Weights of a small transformer language model: width 192, a variant of Muon for these matrices.
MLP neurons of a small language model. Each row is named by its layer, matrix (up: input weights) and neuron, and shows model dimensions 48-143. Each number is 200 + 20 x the weight over its row's rms, rounded and kept within 0 to 999.
After each neuron's rows, "fires on" lists the tokens most often at its 100 highest values on Wikipedia text that the model never trained on; "fires after" lists the tokens most often just before its 100 highest values on Wikipedia text that the model never trained on. A number after a token or word is its count.

L5.up316,206,203,224,194,181,189,207,196,184,160,208,182,219,201,233,190,166,239,155,187,202,190,222,241,174,214,205,188,179,178,175,179,173,212,213,219,156,211,161,218,187,217,192,226,187,179,185,173,211,219,169,219,229,191,193,200,167,199,243,202,192,201,214,220,177,208,211,187,191,189,201,179,176,210,210,222,154,189,188,207,206,213,204,188,244,219,184,228,167,225,189,204,167,219,190,187
fires on: " |" 26, "\n" 18, "  " 16, "|" 12, " 0" 11
fires after: " |" 71, "  " 12, "|" 5

L5.up27,148,202,207,177,190,201,206,181,167,181,196,234,223,207,205,208,200,209,211,203,238,180,161,199,228,158,211,228,167,187,214,216,188,189,196,205,198,181,212,234,190,210,162,172,240,233,218,233,207,184,199,229,207,165,186,209,195,213,186,213,207,167,206,226,189,198,195,226,179,179,215,205,185,211,214,171,222,204,193,186,222,217,227,213,186,161,189,176,235,212,198,176,177,214,227,185
fires on: "=" 99
fires after: "=" 79, " =" 16

L9.up629,199,197,218,189,200,173,213,213,185,199,197,182,218,184,159,215,220,208,206,190,193,217,186,193,216,195,189,216,232,236,181,201,185,208,184,210,245,222,211,202,196,205,181,184,182,190,225,217,220,214,203,225,213,206,221,219,169,213,197,175,160,224,201,168,183,204,253,210,207,164,220,204,169,130,190,187,202,191,199,181,220,203,232,200,230,193,180,195,197,209,215,207,200,175,190,211
fires on: " on" 25, "On" 16, " December" 10, " July" 7, " November" 5
fires after: " on" 29, "\n\n" 14, "On" 7, ":" 5, "\n" 4

L3.up74,206,200,202,184,220,203,174,176,206,208,206,196,173,216,222,172,184,223,213,199,199,212,180,175,240,200,196,208,233,179,185,221,188,201,180,180,195,180,141,205,183,201,228,190,213,178,220,207,213,175,250,174,206,249,166,219,189,186,184,200,186,217,212,201,197,213,212,185,218,204,172,199,204,212,216,220,228,163,164,179,192,226,179,180,200,192,239,201,185,217,215,227,177,161,189,231
fires on: "-" 99
fires after: "-" 72, " non" 7

L6.up510,195,214,232,233,195,183,169,220,214,212,220,172,201,199,166,199,197,210,213,212,216,171,181,228,174,220,200,208,195,175,234,199,157,173,188,204,197,208,210,188,201,220,222,207,196,205,208,169,201,181,210,198,219,197,200,165,208,195,189,192,214,201,183,214,214,182,212,178,171,200,217,211,208,210,167,192,196,178,214,212,209,209,158,179,204,200,218,195,238,257,217,172,140,211,155,179
fires on: "-" 90, "=" 7
fires after: "|" 88, "\n" 4, "\n\n" 4

L3.up215,168,198,233,202,177,206,223,158,205,205,192,179,245,205,188,214,210,230,189,210,239,163,172,181,205,159,224,197,177,178,165,222,189,203,147,226,214,214,196,193,232,185,225,157,185,187,207,191,182,190,225,200,190,180,198,206,193,170,193,193,231,168,219,207,206,206,199,213,174,229,211,215,184,196,215,206,207,173,197,191,205,208,204,185,204,202,200,170,202,196,202,179,188,219,207,215
fires on: "=" 75, " =" 23
fires after: "\n\n" 70, ")" 4

L5.up309,195,225,218,214,192,215,169,188,210,192,203,213,199,198,182,191,230,189,193,197,181,169,202,178,184,188,219,215,211,213,173,209,200,206,181,206,154,176,240,216,174,202,235,176,197,210,200,199,173,217,195,218,184,200,206,182,188,182,202,199,210,213,200,214,226,218,195,204,184,199,232,201,187,223,191,219,182,220,209,167,184,194,193,234,195,235,198,211,225,195,216,218,174,179,198,216
fires on: "'" 21, " \"" 14, "\"" 7, "arth" 5, "uro" 4, "ver" 4
fires after: "." 18, " O" 10, " that" 6, " e" 6, "T" 5, "E" 5

L3.up414,181,216,218,209,196,182,218,208,225,209,164,181,204,183,203,203,191,196,188,218,233,223,186,217,194,201,180,222,204,208,204,177,180,212,195,235,182,202,189,195,185,176,234,208,187,180,234,243,220,183,183,220,229,213,206,212,185,206,239,179,213,184,178,180,177,217,226,189,206,202,203,176,180,190,221,196,145,187,194,176,217,213,192,196,234,168,215,197,170,215,177,208,163,216,189,197
fires on: "|" 56, " |" 39, "-" 5
fires after: "-" 33, ")" 33, "  " 28

L3.up599,173,229,221,231,222,199,199,207,188,187,178,178,185,210,217,199,220,191,230,174,206,217,187,228,186,194,226,212,172,167,252,226,182,194,232,234,193,203,195,186,213,198,182,185,205,202,231,244,217,182,163,214,224,194,219,201,150,199,231,184,169,194,173,213,207,226,221,218,210,196,198,167,194,180,222,200,186,188,210,201,219,221,194,195,212,200,209,185,192,200,191,204,191,189,224,201
fires on: "|" 99
fires after: "-" 100

L6.up542,178,273,185,195,209,206,213,201,213,204,210,231,195,212,222,224,207,223,210,171,220,155,192,204,207,190,208,181,199,198,204,242,213,199,152,209,201,197,190,220,189,208,224,202,210,191,195,176,193,233,196,205,191,194,182,198,188,188,209,184,207,227,210,197,221,218,204,203,229,208,211,225,133,206,198,227,199,175,201,208,152,178,217,223,169,233,247,224,173,227,185,191,235,201,211,240
fires on: "-" 39, " W" 7, " Candidate" 7, " GA" 6, " P" 6, " GF" 6
fires after: " |" 46, "\n" 36, "|" 16

L3.up721,159,209,189,212,168,207,198,207,187,175,176,220,185,206,195,194,186,196,181,229,180,182,213,203,195,204,219,209,181,188,187,197,179,211,212,209,242,199,199,212,205,211,232,195,226,201,181,218,196,225,189,162,197,179,222,208,221,212,233,166,180,171,172,172,196,199,210,201,200,213,234,194,176,210,270,193,167,165,186,234,193,212,212,178,236,208,178,196,219,187,213,209,193,221,176,224
fires on: " The" 33, " the" 22, " of" 6, " a" 5, " This" 5
fires after: "." 49, "%" 8, " of" 6, "\n\n" 6

L8.up579,183,209,207,267,183,200,192,185,216,205,224,223,206,173,185,226,237,185,201,200,214,142,197,184,193,204,227,239,210,200,187,207,178,231,199,229,198,232,208,213,207,208,220,238,191,201,208,233,180,197,206,167,176,206,217,186,215,177,203,191,205,161,196,162,234,206,242,215,207,205,158,238,176,183,152,206,192,188,209,220,208,196,231,206,218,212,233,221,191,225,187,183,179,167,191,191
fires on: "-" 88, " the" 11
fires after: "|" 74, "-" 13, " is" 5, " was" 4

L5.up161,172,200,238,223,185,175,225,174,201,216,184,200,210,172,139,213,214,188,231,209,186,199,221,204,203,232,163,207,186,186,218,207,185,183,214,211,195,173,181,211,230,204,196,223,172,203,213,163,201,221,198,230,227,176,192,195,188,186,212,175,178,180,218,218,237,188,204,185,193,188,217,219,177,186,189,230,192,207,207,170,200,193,225,159,203,212,203,222,210,220,206,195,161,166,205,215
fires on: "\n" 100
fires after: " |" 56, "|" 25

L3.up627,187,204,232,189,208,175,225,207,224,184,170,202,224,177,218,214,171,182,163,207,212,212,225,208,196,198,179,212,188,194,207,213,164,250,184,235,183,193,200,186,182,204,220,169,191,191,206,216,228,189,203,232,213,209,202,214,192,176,185,199,194,182,206,174,172,219,206,181,183,175,228,179,196,181,228,202,186,188,198,189,189,189,216,203,195,197,212,194,195,213,192,217,166,212,225,191
fires on: " |" 85, "|" 15
fires after: ")" 40, "  " 15, "1" 6, " York" 4

L3.up377,191,204,204,221,196,186,211,235,178,197,218,190,169,218,176,210,194,204,183,191,222,189,217,170,174,204,257,197,216,196,176,216,200,212,178,208,180,187,214,197,196,185,207,250,209,165,210,217,181,184,182,171,193,207,199,199,184,193,228,176,185,181,226,186,189,186,228,206,199,208,217,182,192,209,221,214,212,162,205,205,175,195,218,185,223,219,182,215,215,174,215,204,214,229,216,209
fires on: " of" 24, " He" 16, " by" 8, " who" 5, " The" 5, " from" 4
fires after: "." 38, "%" 22, "," 7

L8.up599,213,226,187,174,192,199,224,196,178,248,188,168,163,209,161,184,238,206,219,205,190,191,182,242,187,184,230,170,203,188,189,200,184,206,225,218,164,207,223,176,194,186,219,213,205,166,197,199,220,219,217,200,214,206,207,198,197,211,208,200,203,197,190,213,252,171,206,217,188,225,204,216,213,215,186,222,202,182,196,167,224,209,182,186,202,182,185,188,199,185,161,201,215,163,210,203
fires on: "-" 69, " |" 5
fires after: "-" 55, " semi" 4, " sol" 4, " Score" 4, " Runner" 4

L5.up233,193,209,182,181,201,200,176,225,188,221,175,229,203,173,214,189,180,174,194,192,179,205,199,196,202,214,189,227,198,185,216,184,190,171,208,240,203,215,188,192,201,194,181,195,207,224,185,215,207,216,187,203,169,176,207,174,203,209,185,172,202,201,232,200,202,206,187,234,210,197,218,217,216,213,187,206,231,216,167,205,202,199,201,166,186,188,223,168,150,216,202,199,215,198,184,233
fires on: " |" 30, " League" 12, "L" 9, "R" 8
fires after: " 0" 22, " US" 9, " National" 7, " League" 5, " Ind" 4, " IS" 4

L6.up49,210,223,200,200,194,221,231,190,196,178,247,200,194,207,166,201,212,227,208,180,192,204,159,192,200,169,196,201,201,199,228,186,213,225,213,240,199,197,223,150,182,191,207,243,178,224,168,193,216,184,202,236,218,191,239,220,178,197,202,186,239,178,193,205,195,218,225,237,178,193,199,213,215,199,203,201,200,192,184,190,230,190,193,232,226,193,208,197,195,199,206,190,205,155,200,178
fires on: "-" 40, " |" 22, " the" 9, " 0" 8, " (" 4
fires after: "|" 38, " |" 13, " 0" 12, " 1" 10, " at" 4

L3.up569,194,184,174,202,180,185,235,228,190,230,174,207,189,160,229,193,209,177,172,208,190,169,187,183,215,190,215,195,189,194,211,199,185,207,174,171,194,224,219,192,214,182,193,192,212,194,175,217,203,173,235,172,212,209,238,225,189,148,200,202,189,203,182,222,222,234,206,186,172,184,217,199,219,186,196,202,195,206,188,169,207,211,187,151,190,178,185,212,199,181,221,186,175,171,203,201
fires on: "s" 86, "t" 9, " on" 4
fires after: "'" 94

L9.up99,203,183,213,195,195,184,208,210,211,201,223,184,197,173,194,213,220,216,205,200,207,202,217,211,210,239,147,183,206,195,217,223,208,220,199,192,192,214,186,177,222,174,222,194,224,154,192,212,207,198,205,205,245,189,243,189,194,182,182,238,201,172,164,162,205,205,215,185,235,202,185,227,202,197,173,185,204,245,206,229,180,183,169,217,195,221,217,182,162,205,191,183,189,185,184,175
fires on: "-" 62, " Kill" 7, "op" 5
fires after: "|" 60, "You" 5

L5.up402,188,196,193,182,189,201,211,198,203,195,174,187,182,188,178,219,205,212,204,186,180,197,207,201,224,231,197,227,192,176,209,197,217,219,221,197,233,212,224,206,199,188,189,233,177,189,191,231,237,204,182,184,209,189,202,165,194,184,173,176,188,210,239,197,193,199,172,216,165,232,222,206,179,189,197,199,205,229,165,199,176,191,226,197,208,204,169,187,195,187,254,188,231,195,224,201
fires on: " is" 38, " a" 21, " =" 14, " an" 9, " was" 7, "\n" 5
fires after: ")" 31, " is" 25, " was" 5, "\n\n" 4

L3.up656,165,196,195,186,193,185,195,234,215,217,218,227,188,225,198,190,183,214,185,199,219,193,191,184,192,201,212,215,211,219,203,170,190,187,165,196,190,226,189,229,231,197,241,191,205,172,196,205,194,183,195,188,215,235,214,222,214,156,197,198,210,163,164,230,219,209,141,190,189,224,198,237,202,209,178,181,219,194,218,205,203,191,245,180,180,185,211,184,195,187,173,191,221,180,247,201
fires on: "s" 66, " games" 9, " match" 4, " goals" 4
fires after: "'" 62

L6.up605,220,207,191,194,193,216,217,200,183,229,183,227,238,200,208,240,183,208,257,206,197,194,179,162,200,244,192,183,169,198,172,210,193,203,191,222,202,169,209,194,200,196,187,218,216,204,173,216,219,179,171,195,212,152,206,205,231,228,190,164,193,221,174,196,241,215,204,197,217,211,170,200,173,184,160,221,184,152,175,196,203,208,199,185,178,240,216,163,202,221,221,180,171,175,210,214
fires on: "-" 32, "|" 25, " to" 8, " off" 7, "." 4
fires after: "-" 30, "|" 19, "\n" 7, " Runner" 4, " belong" 4

L5.up200,203,236,216,220,204,186,227,171,157,236,178,206,173,195,215,200,248,221,204,170,188,208,164,216,195,169,220,194,206,193,221,219,176,175,197,204,203,192,206,220,177,185,215,210,195,204,172,219,204,182,211,237,221,208,208,202,184,191,208,165,202,203,170,228,216,237,198,225,190,201,165,187,190,198,238,205,155,189,237,223,197,234,159,155,213,209,200,195,188,219,205,198,184,160,203,179
fires on: "-" 100
fires after: "-" 100

L5.up669,215,210,204,245,202,162,219,211,217,208,213,204,221,189,173,186,210,222,189,192,209,194,166,165,208,190,212,198,193,182,238,252,183,175,207,175,189,175,178,213,245,169,188,207,156,210,200,224,183,229,199,184,184,202,225,198,180,196,217,206,183,146,234,214,198,199,215,176,193,199,217,185,205,187,223,187,212,216,239,202,181,214,191,197,181,244,183,217,218,187,236,179,224,190,203,215
fires on: " As" 20, " In" 19, " From" 10, " During" 9, " On" 6
fires after: "." 90, " Th" 4

L6.up714,220,222,206,245,218,179,177,182,205,216,188,191,182,152,192,203,192,193,202,220,194,195,210,189,214,230,189,204,222,178,243,226,170,209,182,193,194,197,180,233,195,228,217,221,222,229,205,204,198,187,171,196,190,180,193,200,203,191,217,166,179,212,164,165,232,188,205,207,222,222,194,230,180,200,209,208,190,204,246,168,205,196,214,174,174,218,214,211,183,204,186,201,179,193,219,195
fires on: "-" 72, " p" 15
fires after: "-" 54, "|" 21

L8.up365,193,173,200,195,176,189,197,254,226,194,195,196,240,191,225,187,211,214,232,188,204,190,206,186,181,220,199,210,185,211,189,182,218,215,210,194,167,193,216,173,193,218,217,202,196,227,235,159,177,197,191,211,195,201,202,200,246,200,200,195,188,185,222,176,203,201,230,206,189,240,219,191,156,196,173,224,219,168,205,204,209,190,209,186,196,184,203,169,212,211,205,212,231,221,191,194
fires on: "M" 41, "(" 10, " of" 9, " Gu" 8, " av" 5, " (" 4
fires after: " (" 14, "\n" 14, "\n\n" 13, " one" 10, " \"" 8

L3.up245,165,237,216,191,214,184,177,232,232,185,212,224,183,181,183,201,197,196,199,223,212,174,197,205,207,192,223,192,214,213,183,195,228,222,185,217,186,214,210,211,176,181,192,177,179,160,206,215,205,218,208,201,216,184,227,205,173,149,189,189,166,198,205,193,243,210,179,182,220,167,184,203,208,212,213,173,212,198,197,174,211,230,214,173,239,172,194,194,214,164,203,197,216,158,212,199
fires on: "s" 86, "t" 12
fires after: "'" 97

L5.up188,186,264,199,209,208,182,203,191,175,194,193,200,199,173,188,209,231,210,244,205,185,202,169,233,200,192,246,191,208,165,200,198,199,200,191,199,173,181,197,201,209,217,214,198,220,195,167,222,218,203,183,207,240,193,192,214,216,203,228,149,175,209,164,215,202,208,170,201,233,209,212,189,181,188,193,224,207,174,169,198,186,175,234,194,205,210,204,226,217,225,194,192,174,156,185,203
fires on: "|" 51, "-" 49
fires after: "-" 86, "|" 13

L5.up285,220,225,190,219,215,212,181,217,221,181,208,187,178,208,186,200,217,218,191,205,229,197,211,196,210,209,211,134,212,179,170,223,158,193,202,156,175,226,167,200,217,216,192,229,239,162,215,231,193,203,172,189,229,187,194,201,212,212,219,215,199,211,158,226,197,217,226,158,209,147,178,208,208,170,201,193,227,175,160,199,207,207,169,199,220,233,192,225,219,209,217,177,189,166,210,196
fires on: "-" 47, " |" 18, " Length" 5, " ±" 5, ";" 4, "|" 4
fires after: "-" 26, "|" 21, " |" 15, "." 4, " Title" 4

L8.up458,193,191,204,181,204,211,182,223,165,219,171,204,187,170,208,198,205,194,242,206,187,222,226,225,170,189,190,180,189,205,204,215,204,176,200,231,241,211,176,207,172,221,211,174,191,202,210,191,198,227,215,198,180,215,203,206,230,167,215,213,208,191,181,212,208,229,219,191,198,222,193,191,152,210,216,191,199,195,180,189,183,167,188,150,167,204,205,182,218,213,177,155,211,240,192,177
fires on: "|" 40, "Mar" 8, "ua" 8, "ona" 7, " at" 7
fires after: "\n" 44, "\n\n" 7, "ti" 4, " (" 4

L5.up202,180,208,238,201,169,170,233,224,192,167,163,229,213,195,194,198,185,205,204,192,248,172,214,220,177,236,186,224,157,215,183,195,168,216,183,236,207,205,204,187,180,188,229,218,199,192,215,231,205,180,194,241,210,190,202,196,177,204,244,206,192,166,198,195,205,178,228,184,218,231,202,179,185,198,227,224,173,196,201,197,207,214,230,192,240,188,177,201,190,219,175,210,207,198,228,181
fires on: " |" 86, " (" 8, "|" 6
fires after: ")" 53, "." 9, " 0" 6, "  " 5

L5.up696,208,199,167,170,186,216,203,175,224,200,216,200,163,205,209,225,229,224,200,209,163,209,186,192,204,208,207,157,225,163,216,206,187,203,187,216,208,176,149,184,188,216,220,198,195,186,193,231,202,203,203,219,214,238,226,204,204,171,194,172,196,204,169,212,219,218,208,197,178,205,195,189,266,231,188,211,178,209,196,190,201,170,185,177,218,227,213,157,203,240,197,185,213,175,219,200
fires on: "-" 81, "ts" 5
fires after: "-" 80, " Sea" 5

L9.up337,193,204,187,197,219,236,187,167,201,180,186,164,191,206,178,188,193,186,171,233,196,165,225,206,197,244,196,149,174,204,184,175,190,179,175,184,204,209,187,215,193,185,227,203,243,207,209,156,203,192,188,193,186,169,188,201,242,184,154,203,225,175,211,207,223,236,189,245,198,207,258,205,184,219,224,191,180,174,225,181,194,205,210,180,219,194,199,236,214,251,204,205,202,204,174,235
fires on: " He" 23, " he" 12, " a" 11, " in" 6
fires after: "." 22, "," 17, " (" 10, " in" 6, " -" 4, " res" 4

L6.up396,165,204,208,208,193,195,242,199,199,183,217,219,215,202,183,210,197,228,206,179,157,175,207,215,172,206,234,202,187,208,203,200,213,248,177,206,184,206,194,200,216,183,246,239,214,233,160,185,188,187,198,191,202,220,218,189,188,184,192,213,218,227,188,175,223,177,219,190,202,220,214,193,212,181,181,206,217,207,190,195,182,191,211,210,222,223,201,215,191,219,186,184,192,192,198,171
fires on: "-" 85, " GA" 5, ")" 4
fires after: "|" 80, " |" 6, "\n" 5

L5.up586,197,202,182,208,191,226,148,216,183,225,202,184,217,218,223,181,240,212,177,169,190,203,220,191,192,230,225,173,186,217,197,220,220,182,192,179,197,212,195,238,180,217,189,249,200,188,179,206,212,209,188,217,200,190,195,217,215,181,188,182,198,230,157,188,232,178,190,247,227,221,205,171,197,214,159,217,186,218,221,204,201,188,211,196,192,223,213,195,190,178,203,163,188,188,197,166
fires on: " and" 23, "=" 23, "." 14, " Team" 8, "," 7, " $" 6
fires after: "=" 24, "|" 18, " No" 9, "." 5

L6.up335,227,201,176,181,199,197,205,201,223,216,213,176,199,195,155,209,189,181,210,193,198,209,177,190,207,240,171,190,191,162,237,212,209,213,190,238,220,229,222,210,204,215,222,203,197,213,198,231,221,198,184,207,212,202,163,196,219,214,168,189,214,185,203,169,203,195,224,205,233,196,214,209,233,190,197,199,232,208,206,188,176,182,176,182,225,192,227,205,166,194,182,207,178,171,193,182
fires on: "-" 91, " and" 4, "|" 4
fires after: "|" 88, "  " 5

L3.up142,204,209,190,214,203,186,188,229,173,214,226,212,209,192,191,151,177,178,174,206,211,203,206,214,171,216,194,205,184,186,237,249,197,178,202,214,167,199,238,228,161,198,185,168,210,191,181,206,200,229,222,202,201,237,189,201,188,140,207,190,193,195,193,205,235,218,220,174,197,216,192,221,196,205,201,215,210,182,182,186,199,220,182,187,247,194,192,209,210,211,199,137,191,206,236,186
fires on: "s" 80, " period" 4, "\n" 4
fires after: "'" 75, "’" 4, " its" 4, " |" 4

L3.up307,147,153,198,219,183,194,176,194,230,210,190,156,219,180,190,194,184,229,175,183,212,207,191,198,183,211,170,235,202,217,230,203,205,209,211,211,195,208,197,210,203,193,194,205,176,181,258,212,214,210,207,197,178,208,193,228,184,208,211,206,180,196,175,187,179,210,185,193,172,174,207,184,204,185,235,188,165,213,187,191,203,202,177,153,226,185,209,196,194,227,209,158,177,217,192,225
fires on: " |" 64, " —" 12
fires after: " —" 31, " |" 20, ";" 16, ")" 9, "1" 7, " 0" 4

L6.up330,208,249,224,212,179,195,202,196,213,171,173,218,172,183,198,174,199,209,179,181,168,221,200,197,206,188,195,195,212,190,216,181,225,209,193,214,220,203,222,196,181,218,211,200,187,194,205,217,217,173,175,224,188,178,236,199,189,206,218,227,200,184,193,183,199,189,208,220,214,187,197,243,200,215,232,191,228,257,217,208,171,197,169,203,217,182,221,220,185,226,241,158,208,197,175,168
fires on: " the" 67, " a" 11
fires after: " at" 78, " At" 8, " the" 5

L6.up107,178,215,200,230,211,170,205,230,217,253,169,214,192,218,194,213,226,184,191,195,172,184,193,222,212,157,201,192,188,217,193,192,166,200,221,189,240,209,205,192,220,190,181,204,196,227,191,195,190,215,196,188,177,199,191,184,206,187,205,222,216,190,229,211,212,195,223,197,230,159,203,198,147,220,185,172,210,194,202,155,180,217,189,195,211,189,224,214,226,222,219,202,184,202,236,207
fires on: "t" 16, " to" 13, " not" 7, "ly" 6, "ll" 4, "ther" 4
fires after: "'" 18, " have" 16, " had" 13, " has" 7, " he" 7

L6.up228,209,197,157,197,227,215,209,157,193,157,215,200,214,177,184,182,243,215,232,220,167,160,203,170,230,220,202,216,216,157,198,208,180,173,238,213,223,170,209,208,207,158,198,180,163,178,225,211,206,187,221,199,188,225,175,188,198,201,204,179,193,189,180,177,237,219,214,226,214,224,200,230,206,223,197,196,194,187,235,203,199,186,193,218,232,245,186,235,210,219,210,197,210,166,240,212
fires on: "-" 76, "–" 8
fires after: "-" 77, "|" 7, " 1" 4

L5.up683,194,233,196,185,207,154,228,190,170,184,194,173,169,185,175,158,176,208,240,212,199,191,232,228,212,186,219,186,188,197,227,209,175,195,195,231,175,211,220,225,221,186,187,202,195,226,194,208,188,209,164,248,204,204,199,158,192,183,204,184,208,184,160,205,193,218,196,213,204,212,176,200,208,202,212,191,202,203,179,231,197,223,222,155,245,211,254,258,208,240,227,202,187,188,177,199
fires on: "-" 41, "|" 38, " |" 6
fires after: "-" 65, "|" 12, " L" 7, "\n" 5, " |" 4

L3.up397,216,196,156,194,169,185,215,180,201,200,200,167,236,172,217,216,213,215,183,210,199,206,161,188,208,191,222,197,177,186,205,201,202,206,221,188,219,222,194,204,192,208,212,227,176,228,220,181,202,174,183,196,207,216,206,196,230,201,211,200,222,236,160,185,236,206,202,212,199,189,141,214,203,213,201,223,243,223,171,211,191,176,198,170,161,176,218,194,209,222,193,182,172,189,224,183
fires on: "." 63, "D" 6, " $" 5
fires after: " No" 27, " U" 11, " Jr" 7, " St" 6, " for" 4, "\n\n" 4

L5.up265,215,210,223,215,199,182,187,171,193,199,188,197,185,183,212,221,184,235,197,202,180,183,208,207,194,215,188,208,208,207,183,211,192,197,192,235,217,197,214,228,171,240,198,233,189,205,205,244,195,233,169,225,201,185,212,177,154,188,218,247,216,198,219,221,214,214,209,213,188,185,213,196,198,190,240,196,201,210,181,213,178,202,198,206,179,192,200,184,190,235,210,180,218,186,197,212
fires on: " the" 56, " and" 15, " The" 11, " of" 5
fires after: " as" 23, "." 14, " At" 11, " at" 5

L5.up448,192,228,220,203,255,214,208,186,205,206,187,199,214,220,244,209,210,221,183,165,165,163,225,191,177,190,173,213,209,192,202,214,189,241,179,212,196,189,190,221,211,191,183,216,215,196,165,154,208,213,221,201,241,201,200,188,197,198,231,221,201,210,176,174,193,176,203,193,233,177,221,202,157,229,201,180,212,214,214,218,173,203,212,205,182,185,182,212,174,185,237,163,211,180,199,201
fires on: " first" 21, " next" 13, " early" 6, " last" 4, " second" 4, " following" 4
fires after: " the" 43, " his" 17, "s" 6, " The" 5, " its" 4, " their" 4

L5.up535,178,241,201,213,180,185,222,232,219,194,154,201,196,201,177,170,195,189,174,201,184,174,210,163,177,217,182,206,202,197,211,187,163,200,185,213,188,197,160,229,195,224,217,223,197,192,183,206,177,202,178,198,207,195,221,226,189,174,243,196,216,174,243,186,194,206,218,182,189,164,192,198,182,201,182,231,170,194,199,175,210,180,191,188,218,241,192,220,182,221,201,201,231,232,211,200
fires on: " |" 25, " which" 24, "|" 20, " who" 6
fires after: "," 29, "  " 20, " |" 19, ")" 15

L9.up89,214,236,209,206,202,158,201,204,199,195,184,223,194,228,154,198,192,205,255,177,201,204,206,186,230,226,186,207,157,217,171,214,179,192,178,223,195,181,190,234,176,228,203,207,223,225,215,206,186,207,208,222,206,231,216,211,185,168,214,226,182,189,164,180,207,218,203,229,205,192,203,236,195,184,222,208,181,218,208,164,162,192,183,209,199,157,180,207,198,204,174,175,195,218,216,207
fires on: "-" 42, "|" 10, "\n" 9, "–" 8, " de" 8, "J" 5
fires after: "\n" 53, "\n\n" 6

L9.up2,192,207,162,213,198,176,183,198,205,211,208,194,194,189,207,191,234,193,199,205,229,182,178,159,207,163,197,151,201,197,194,229,171,188,205,192,173,209,211,181,188,196,232,221,186,175,197,186,195,186,213,212,191,226,200,170,194,183,224,202,205,185,167,208,221,215,206,214,241,178,227,212,232,209,207,193,210,182,192,187,240,206,185,188,212,196,190,187,216,204,212,205,199,178,204,210
fires on: "-" 70, ")" 7, " GA" 5
fires after: "-" 70, " |" 4

L3.up470,214,181,171,199,200,196,203,189,211,239,197,211,187,212,171,186,212,214,199,176,211,185,173,188,240,203,180,216,196,190,197,223,180,211,223,231,215,231,178,204,214,171,164,245,165,171,225,223,207,184,172,190,233,189,221,161,189,203,180,182,204,203,228,182,197,200,220,204,193,212,251,240,178,202,196,192,197,234,217,190,186,214,183,186,174,220,185,201,206,195,209,212,225,159,221,178
fires on: " a" 37, ")" 16, "\n\n" 11, " American" 8, " an" 5
fires after: " is" 33, " =" 10, " an" 9, " was" 7, ")" 5